config = dict(
    n_layer=25,
    d_model=384,
    n_head=3,
    n_kv_head=3,
    head_dim=128,
    d_mlp=1024,
    vocab_size=2048,
    activation='geglu',
    norm='rmsnorm',
    norm_place='pre',
    norm_eps=1e-06,
    positions='rope',
    rope_base=10000.0,
    rope_fraction=1.0,
    qk_norm=False,
    attn_scale=0.0884,
    bias='none',
    tie_embeddings=True,
    parallel_block=False,
    init='normal',
    init_std_qkv=0.0273,
    init_std_o=0.0339,
    init_std_up=0.039,
    init_std_down=0.039,
    optimizer='muon_hyperball',
    lr=0.0156,
    beta1=0.95,
    weight_decay=0.0,
    lr_head=0.00607,
    grad_clip=2.0,
    warmup_steps=200,
    schedule='wsd',
    decay_fraction=1.0,
    decay_shape='pow',
    final_lr_fraction=0.0,
    batch_tokens=131072,
    seq_len=1024,
    doc_mask=False,
    train_tokens=721100000,
    steps=5502,
    dataset='wikipedia_en',
)
MLP neurons of a small language model. Each row is named by its layer, matrix (gate and up: input weights) and neuron, and shows model dimensions 16-111. Each number is 128 + 32 x the weight over its row's rms, rounded and kept within 0 to 255. Numbers have three digits each. A neuron's up and down rows have the sign that makes its largest values positive.
A block is one neuron, or neurons of one layer that tend to fire together. After each block is what it responds to, as a language model described it from the Wikipedia text at the highest values.

L10.gate134:139120149135113113111170106172139076165161154125140187134093147141061095207099171181116145163128123083105078173238090104136124076142166105127135128146134125192170125111125150124125164136153115124075149139142124081076120129090083132068124150064046159120193105127144159118155124152053120093
L10.up134:072152129162168149132084121095107105124151180168078117172124137109126096203113105131065053118130087101145084134196144092212114122071166166147157115114105133152173118111159114105158176068058121128108111123171101143076181147190071136124194107146107172099167128083143160150103098200098104157
L10.gate194:097089181166123150095185115104128074211168114117120125061127121101149106104125072106108121168120121159181126112129138135080075169102148134144132109104111136144102087175202158100139112172150134115161175132083098135102089145087125165133190119161103168169107131124087108123153096151141121167
L10.up194:147151106167135118111119149116162113116110148238145061155171150086166164139158109121124157099097145071114109101123126107078110146147151120100140125097141078058113108132182134140114134103105151101176145187162169074153137121147096193101115082165151110182123132145097050097146120157124120136
L10.gate215:109061090131112118082098135116143167118084191187109156145155153103148098092102127139182142085142076085113088147147135150149152178140126126113126156122129135100119088121124128124168049122124142111150094143091125109124131126083233135152140134124141124155200192135148144129115134134117149162
L10.up215:187127141158150175112118115118090099119122147078052181200077148175171072103124141170127148096136188108110116180170111146121120165128138156160110155131130134137184192176147126119121109147097131114162138116122099132113146146087091128134138116115105132151120168131104097192122119124090111127
L10.gate280:165084128198115103158158106162110109177106108109101181055108111151110102144158093163127131205077146128079103104151099131152066205106120096140126121159140145130159129100120131136083121128128151100137117190176125102088138162114168126078157152127094137103087141138187148110129151175078111133
L10.up280:126108121119174141118127112096120146175173159139129173105106148163140097156109168157123077107144107104142079165164120189114129147140171159096143121076155152155148106143095063119135119128091127051145091097181130201141110146166129106094163098143113113162125104071123150200142142134196114219
L10.gate283:110158097134141166106142095114125123077107153140144177073073184141124125131147146120145070137115127119123144157166140098056166089145144149114109136098103148156160137114124146149095097110134121103175074089110158188149154130150120097095126086148055090178169140147110154138148120125142160119
L10.up283:173132126100077161095161106147085116082146085131151137162125130124181150106167107196103171195060089183122180178161129074123098151150096097116120141104120113147139103137146082134169071128194132122125116100106157167237129096170129115191152122114115170211194118147183127072100120169091150124
L10.gate353:082116134128172068102221072151083038199084084128151084052170145192180124160154123128148155100195134150154128116125132090166124183095095113189153118157098080125153127168138071140127149118137108106165093127154101149151174151096135109175103080100094120064145119150062141073146154188124109137
L10.up353:134073123114102113169165164121094150122113116148101132076151164144113150160097047148119109092113157130093156123118120166096122104124130149104107122150089114119139159155113099123106164112070092061150126109150145127157141111145145089185087147125123157169144096145109121126134130189126134143
L10.gate427:130140107147128084145131150152079106132137102171162170136149089136167129206172116061193096128118144127110129096164145147139104146092123073151108121096093134072125186144117135116216087074106169170105163145120112151126100102153101129109105126076131135141167131218124134157103105141083122104
L10.up427:168090152139073140145130109131115114171059157115192165131171115195118173134099097182158125087148170179090124145122166107127130127067114133135165130087103182096151153120144075134134171097093137056120126140095098157138137124147118103113079142113069128149124109065103098106136080213194097119
L10.gate535:087101127144106075085083125126072148112156184140142153102135098119116107087140082132142079110152141085112137198119125081050048107152119095171191153164104141135163166126134157120134122073111096124181128146092105128119127119144089179122121107120133160107106130118081135083137103141106133090
L10.up535:179086110155096091104119104095195197103122115087121144122119144139161115098118120141109116123165143044129097159179170210145144200126097133129083084119145115151086125068112164113144141154154039111139209160072158147165181145135163109144104115088069195165145161144130099169130137115094151152
Description: Adjective-completing word pieces. Final piece of a common descriptive adjective split mid-word, especially colors and qualities like gre-en, so-ft(ware), str-ong, whi-te, s-low, plus compass and size words such as West, high, large.

L9.gate141:120155118164149103110127109116108126187148159115143123164134155118098114184150148178148116156127162138144142124122081094177147123182191131145178201101168118100095139131068101093101136138084114107100130108126142214142134118148165102190148098073170098124078162124171099164153106123117152106
L9.up141:075183098125179146106066155107072146186173152148058098042106118126118118143117094098063134130166125163160199092140095114139110096069118140114124108152077167125080099136166108165085134139091066106135049148138206121117128156137148110197095088107112141140117064128123119174134150161051125081
L9.gate269:178129095132127146170146106187159153118103166085110156089106157110123119109148131104101125137120159124110132128133075135174096109148148167146089117093149099125133134055123118150152115113087099054140119137094134182153139117091172139144058189141161125111114162175124146147110118171171135172
L9.up269:060094138180138106117114155202134134152164190118115148089132128145103092109086157108208169146164092112181130158121137116126126144039108143101133128135106167105143166075151139078152147122157136094169110115149122135155139148103164164175154141146133123118191119133104174152181114203177082107
L9.gate723:146099107136170090117151126109144097157155126094177138120132096078114088170060103103120093097122160150139152124116068161132176143176120148141151146147140125114140101138119144075186228164140127080168173147137073123156116173094117163112142067069179167107146188120138119095132135158109081122
L9.up723:054132137165127087099151169178093175185145181138116152140139097135060109101073118157135141113168155165106117164117115076151082154103143139162160138130148112109134124157156165114179155166136182100159107114169147096149124073110111072128085124154109168135119147182098029128161118182097123154
L9.gate823:150157100141084088119166133153105107189065150148139093090149138127082189142209117067178176122094162158125168152107113045154121126094092154116054129106117061075141166177121136073096112143109060111145114142099139082123148115129064109108112154116066140186138094101125124131125157178097130105
L9.up823:121163108114157135106150123139113157089099126093156126139079226088135173186154162143088120128129144120110162187088066127110134159092076144138134184096098095123156168085133110067101098100091065175074088074064113116150124183137164122143112107141108067148133142078171113120086166115105173164
Description: Mid-word continuation pieces. Word-internal continuation pieces completing split words, such as cult-ure, behavi-our, vacc-in-ation and Ill-in-ois, plus arts nouns like music, Art and design.

L12.gate94:083067092058096159115131130089121157099132074128142181161126127159122171196131079162175113103048100106135116180136083133107095180151114148143125056142124134139130076135119076117152154129051176168102133114140134099171112123152180153148125060089154140175099069123092041157158191154130118108
L12.up94:086087146143148090161109117132131138172134141106124183150085116151152163166090095120129123150079123145174100201182164132130078138212115106113074046122150108194157149114120074145162152197131123162119146148134197119156114136131151082069126079107093113146127050129096112197064107145120102111
L12.gate208:142077109112120087141139116104153136171139076140152202152125137141154127145093123150147094149095128120116173112160141160117147097137126130142174089128094159144162139120120138091141126129171131143110168163077102129142121139121147114107224150169047090142086053127101123084122105131160138124
L12.up208:132130142086137155100095121145105147109071114099146107160120115172037115141067133067161142188128156150106143123136081148093094078123183073079109102074144153134095153086171161098115157128179113064159168114109131175172131105099112131157092167194092182169132116125129111114084144107151043125
Description: Color-word endings. Final word pieces that complete a split color word, such as bla-ck, Whi-te, gre-y and R-ed, and more weakly other split words (wil-d, we-ak, Chen-na-i).

L10.gate119:149117192090109160167068126120150115130126137082091125145141164082152095129162171154133206088127159104186086124123184087088162163152189119206078138081124122148127170154154185176126159122105122129175167142150149134195112149128131084119129168103105156098120130093175235163101139091135160131
L10.up119:145141119126028155106118101092124170137166108125046164076159107150128114133094107131116161136145130110071105174162108118135165041118111133175115065087122141083058188128149114164105131099120154099113158168171083101133130180122136107098077159146069140064113147087096133166151152164119179163
L10.gate197:069128092139103173158122123162123090136131135086092177123074130099089125123120098077119147098175125042105110130135113186165113145092083152116131118166190138144137112115143118123112094155132101186193203121134149119141093118126137140185128198208130167090111134171153129138119143110118125073
L10.up197:108157138175104175085092100123201142148068128094107183058157046173085126101148112135133094179074173116119128105137118123137113114080151121088111175122080211142167175133175105095112163153084166159165125111079177103109175067121152137149122128129143109121118148119150146114154101101145073127
L10.gate440:095176096076106109154170086148180129139178122127045087160133148120128118157156123156143128156117144079182193093127111122131116127162109100138115141134100098075093154118101149112127144107114089124120112101164095156094093047095178091138138097059116177104102113100117155167163112151132169172
L10.up440:215162107121169099115102117125114114112159116112141144097128149185147091122113151136169111041127159125148134125149157154079122128209124111131132179133118121111121184158170128156153113133133140104169070110092117159093137129103153172142162115115112143099163125141174075109108135150121118141
L10.gate516:187157111098077086159102106159123116088105154076163095077155170099117113165148196105183089114133137087149117127100097157145167113113173138136168155119125118099127130154168072134135126127099138107132161161125094117108121144113120121136097097106122133159107152126176176133104145092091109138
L10.up516:158126098115175127097083170121096105112151092151065098115106149164092130138160161124127129146105108135180073130089114122091093086049121164049175109095139140121159096106083063180179137110074132151135153117143141164081110116100137193180126118131149112059101127135108110121156158155150171090
L10.gate520:142178131081017106088142128122182073191178119090150091127067080124173104189193083123149152097090156150150142136116123130124128139172148158140087143127168126098159155103090111124126179102092119115106172154118130175105164157193103169117120149138161139104119127213123189161132140100125119146
L10.up520:106131119140107163136116101107084134123119123105120159139100114090118109214140150104142101127119105091105139133118174130146096067090152124142119180134127127080162162096171182131083171076069121103097104135132118177120152140057138162140143107153105074088095089157131141169078145184104091165
L10.gate612:178126107089083149108123132141167240169133116122137127116172131116151116115094140119128132101106086138133102128154166075159118102133149142139046087143122135149076186140110132177159140140111112097148135083064145099150095124063112086151162128092145146131081197121130152136120065097125096128
L10.up612:106121159109152116147199058140155177159155144104160150137155098114083179153153151151175151183162137116166111092112148115131148162168146156109113120092093136151111162123135135117165134132053118156170151145125186094139131180057110112116090069135124087137166154096113098184147151097068118137
L10.gate745:122152132119150092145166120077134136118176172134201165146101129139109128121112106144089094138127141143129132112163102157113136171089156113156060143159107105162070150138095130174095137147109169131106144138114138132153112110091119111107099160115170135060085168133154182143076138156156084109
L10.up745:170100103106159121137099111182097104134064137123177163123101145110088136141094158127122155088137101196136173176133154117122120186119113122067087123175118120090152129101153164171053113111126137115133181122128103173147103080170130110054063138110133127178093133122097093139145169117100100139
L10.gate897:118195154122121119133160046140131147065128144156146120146075160124188147152117113090092160143124118132143113169117093165162097064135146079123095092021141116086137132079142140107174105111099100166145145122123122159117186127119156094099143083106124166126108093146125149152061116077089148150
L10.up897:120152178128092124135140042142113154081120121161173110127049156139184120169128164076089139141119139134153114149139119182151127080125154062118083090026127101118114149091190136112156104135077109137151155108136124167119149131114152118096150045104123140140111103156145143141045105068087133134
Description: The "art" token. The word-piece "art", both as the word art (Chinese art, the arts, Artforum) and inside artillery or artifacts; weaker on assorted mid-word fragments.

L10.gate88:095141074135109125148045116079147175060173150131095095135111145157112105112106154103130136081121125167086229183134125159084079147133112170162092169118145114146142124169071091189129132178077132123202108078213114172188151079111144156133127089167123152100113130093163125142115105142150159127
L10.up88:119125077120143092125175086139115139127091082142098128135172108092152117056110081172068101110050140191143151140110156132108155154108126106126130123136163102142134135078187104179176098150107154121157209093105106203165159142172057098192154119174066154049078082141132101157144096164107132143
L10.gate429:146159112135176111140100151106093143118152121165160132120194164100198155127143136168116127111140112136154096138116135132161145130181090087108118142132187082123154099114074131156104138131097164191124120117114203155095147124187179081192197192185145121158142156160079117110165189138130128154
L10.up429:075125114090170116097087139079110211096123109123165129138135124112184152198125131123058109165081076116153132095134198103050131093174177131085121106140134135139144149136077123125126157082190139160124113145190168168105183160207120147169132107141146141138084084120060107149126132110092122148
L10.gate560:043087098145140069085119135105159139153121064131162111189122084145156126088168154081146113152118099099120129132119085135095069176168110108094155155148126144114111154173113188149165126092114160130162136100166132127153071153110129134087141175080138151171100179064119121166146103141140095084
L10.up560:138115177094093090140141148153138106097228086098129120152122072162110148152138167121114129113186129125202127142157109158106109142129116168109231135147179097118111139101146154148151041098111095154182132078128105175142093209085102136170121059173097088180137131124078127147100173187091159138
L10.gate569:163143116107171119142119209147137104170131154125120150158132050161134099147094163110157135156138100131120104051117118101097173122153084140134147174135115111066097113133115161159141114122116180189147060149088159094130113097158151156154118159172132213181175153126094099123104127104144193120
L10.up569:158141119142088152137125151062110136074127132124129167126192082114089175119127124157127078140072163172181180251128069146123141143099186141132145121115137128143196121133159093120127136155147160100152138098127064157135130103132146185088116095086029124140143160105091135146135126107149110113
L10.gate576:176096066136124153151123164170123132112103079149120109124056174150109127073147097103054127111070178101130134165172188075135122111117164128086207091210119119126164095136079126130088113088163116117148098147151118129119095135111112052090149133182131151151157102086104138128132146137140135139
L10.up576:054137072130117142078115105119127175105130061156079117074106131153159112100173144134146094162135138122115147146118145067099155170110072215109121100142129079150145059127112139101124170106098154146130109088162140096118106164126128161176130133154142195129084101157110136143108160073150152153
L10.gate741:051161055108202124137111142103088115113104102112157095120152123143162124159146097114109137079084117218166137200126083168083103156107128109114114100154102150078130128100091091123120140123157138178121132107151160132121120121194140177106128159174113167111132165117161179149178067183144131107
L10.up741:105112106077085141153103119122079143108102129142089104139146101120147172125191113165152156104098100154130121147178131161092159135131096139090135145124114153102098117166178139088087125154121139139197132089123134154107209105163088134129180115135150138157084111166098201031106144126066094114
L10.gate748:099096160076086090100108133111164100167137130124159154127108169134153051189075167069133214127167130130197154156084157127083144166106052119146145176147183090118123105144142144071097148107125133097189112162152082135169110127128052139145187140152146098169128128093077100098121103116122156125
L10.up748:144127130089179103129161184122112136188147098134186152133090155083145153123100105118154078114174100165104125184162117138057137153151163125143164098088204126148116110172137137115044123127107105091085055134142118148101091082141174156120151102126100068073106108146090103134079151106092076086
L10.gate914:123060119103189134113116189109075159117106085126144136086172079159117121134099145085135156097125055089171089138099116157116182135174146097140128172240145094101103163217124108136109134121156133168176105139175121133115098107128136202154147133182190125090171102086164092126140203138119186127
L10.up914:098092108124086145080128139128110166082135174177123107104110120068066210111112108098150121100137072216147149143134085122159096149111145162137105107083113119088119074137156112112093118143096137059107137095110058077169110130147171132088147133094204148123159101138167150161165163103164068121
Description: Mid-word "er" fragments. Inner word pieces, chiefly "er" joining North/South to -n (Southern, northern), plus er/ur/ter/st pieces mid-word (Curriculum, Entertainment, instructor).

L9.gate534:109145068104101146119120174087110133120154095135202131173118115134118120174122133103145140109101192159091096094125135148093079061134147164136159114145163123094170157089127151144094122143138086167071145141139118192164098104164178147111117138192075156109180066174125085148077118165160174081
L9.up534:132198101121205112081148150143106126182159074078066130141134148146115108130159178142152148126134093141138100150133133095184087085144081146061082162145101138100107150109080121117108180164111197187115140085098145140132148125125113107139096185106143096056085132164087128186111126126092101127
L9.gate684:112170101113152123117119185156146114148170173133119151138097093098176177127166157149124120112118207127138113099137113126091142099156151107146109143171135168112124103052170145102132082155117061159128177080171112204132182149106076098107123119150136153137070114176123137149149070094128154148
L9.up684:081113092120101117096040136144133137103121092102123143134120126118154170149135134072140081111151124173145160157158095075164155173128127112148150060131138125148098059099104115120141131134134165167085112141112130189147035113085183145083200074109032090125142129112156109097136110191139159144
L9.gate818:133146116138112073117085165084163092142099095116125162061147105118104179127154083163152183134147119116148106137170105151114155056125112134137135159127133116133191162145101166168024160114137118185118127123132161146132106139096149114135120127194152124090119121158094092091184093176186159127
L9.up818:129112147109160164119137184108156153115149138172132122149139173168156105164120132130123073139133182157126155145147140146214122151127118120108194088130106099125088196112165118083131113117116153166055088076138111112116134202123101136070169128125096134180111131127128107104122151138132135143
L9.gate1002:103163140110123152106148102151126029121171090107112124109128105095149131093148142106096093168090122128086156112136111158160141145129137106134139170199163164128167144105080118122078118084155165118175121088181162152165075122135147092127103116143092150102090126108088097117161115096121094176
L9.up1002:079140114124104127132115116165058094056208112127067126095104135096104109069116141123142146086141127078147166160155072105159167158169098104112103176194065181149143120114117158167130119106164142157128122097129169155129152129106136144098110132097079133122112118123100095118162109136156076118
Description: Mid-word "er" fragments. Fires on a short word-piece inside a word split oddly, mostly "er" as in east-er-n, V-er-non, G-er-many, also k in Vi-k-tor.

L12.gate205:139110128110167111137113124111146140142146144076127146170149125123143167161145106125148146133140148142123133134133110083220134106103132136093168096107113186123105098091084146190125116115110143222108081117118144166118111092121080145130074176120116144066083149149113107174144152103184123116
L12.up205:101132172076161105145116103099120108096144122107170107167162154123161092120160111068145115086086072125094185141107133108207102165119129124122183081116122170111109152125109139147079172077156126199102134140126150176081055142150143164144126162130112167116112079140117119197100151094115140096
L12.gate788:178129103066139139150119101116116106162132160128157160131163101113140104171132109103141155133181113125134088129153166135097099170099142130133157127162127152127091110053130138111099122147072146172129088176101125132097180069124097118144138159175088087125109161116142139073112102118181187165
L12.up788:090128102132121158163161125145128144142096131108126146095131083136111145172144119132161120091166185069130141094135087100144152172145179088103113105073226125152080122151132150138178124123092082164155140149181122116135171094131099095158150216155122074173048150114164129164134143161117142102
Description: Word-final suffix completions. Last subword piece finishing a split noun or adjective, often occupations or institution names: comed-ian, football-er, Facul-ty, Railro-ad.

L9.gate508:079168151078144167150180090138145158102141120080183177134104076169151093151107117115131125144193094127106139067174126139094159141096125140127101185150090125120122157144181129140147113123104132194094095091165202155117107107155141149209120119091060098142151136128098091137106096142133100132
L9.up508:104100132128115140112169154112123167133101213091095141135113119118124171175093102190114132108120105210130105184155090146177101175141128116114171192115125112128083169088129153127155150113134108113180107155143116148098191144068122147087135121096128108159128150104125135130096080137088133137
L9.gate821:111156086071124101107073141081147131164143118134129176113121124175148099195119068140098102152134115101138116139116086174184140137182134151169118100133123185149176151137101137167101176137105166103131162152091141144126067141065143101109095157059085103133103175130150146088089147127134132175
L9.up821:104114105127109159108079181103144128163070134169158177101064129158169070124129092091100122131144144081091139106117133086160128110135145126153104092202103158127168136122045159071137131156100158144121110118117121129124081115100132162138103088045122111171110140176096120137082142102120145112
L9.gate887:107130128132139128099128113195121133085156117142144116158088128143091163144130132170185173117147100154151103126177122094190054161117128142129051090120104134117119086155085158102143160148125146126102160121119119079073105109131142208122136109112129151122120060121129170095105130119060113091
L9.up887:140090121088141098166147113136122066133142116118068129096110117170150110087114095121162123113131057140157107200131193129131075141124182171100135118046135122117096148169158089103175174113123113098120147119125084124063153196115116152101142103082128177130190062145166143173109111132113071089
L9.gate1014:095126140150092158107153070177121147117098124175124183131102137179159082179179104133138082105152178115086119170155078137185075151118164118122104162202057066116105119162125130133154131128122162144173162130114141111111158131120145101145157172151123121140115158140099170150132121139116052146
L9.up1014:122086077153124127085107098151086142146116113150134145103076143175082156178122141114184148134196127151115046134143073159117118186136100175113197123139096082155126142072097135091123087148112097120156105084082144129116141111130136146112115114113111109155108155128173135180123126151113138132
Description: Color word endings. Final word pieces that complete color or medal-metal words, e.g. blu-e, pur-ple, Pin-k, sil-ver, Bron-ze, plus other mid-word completions.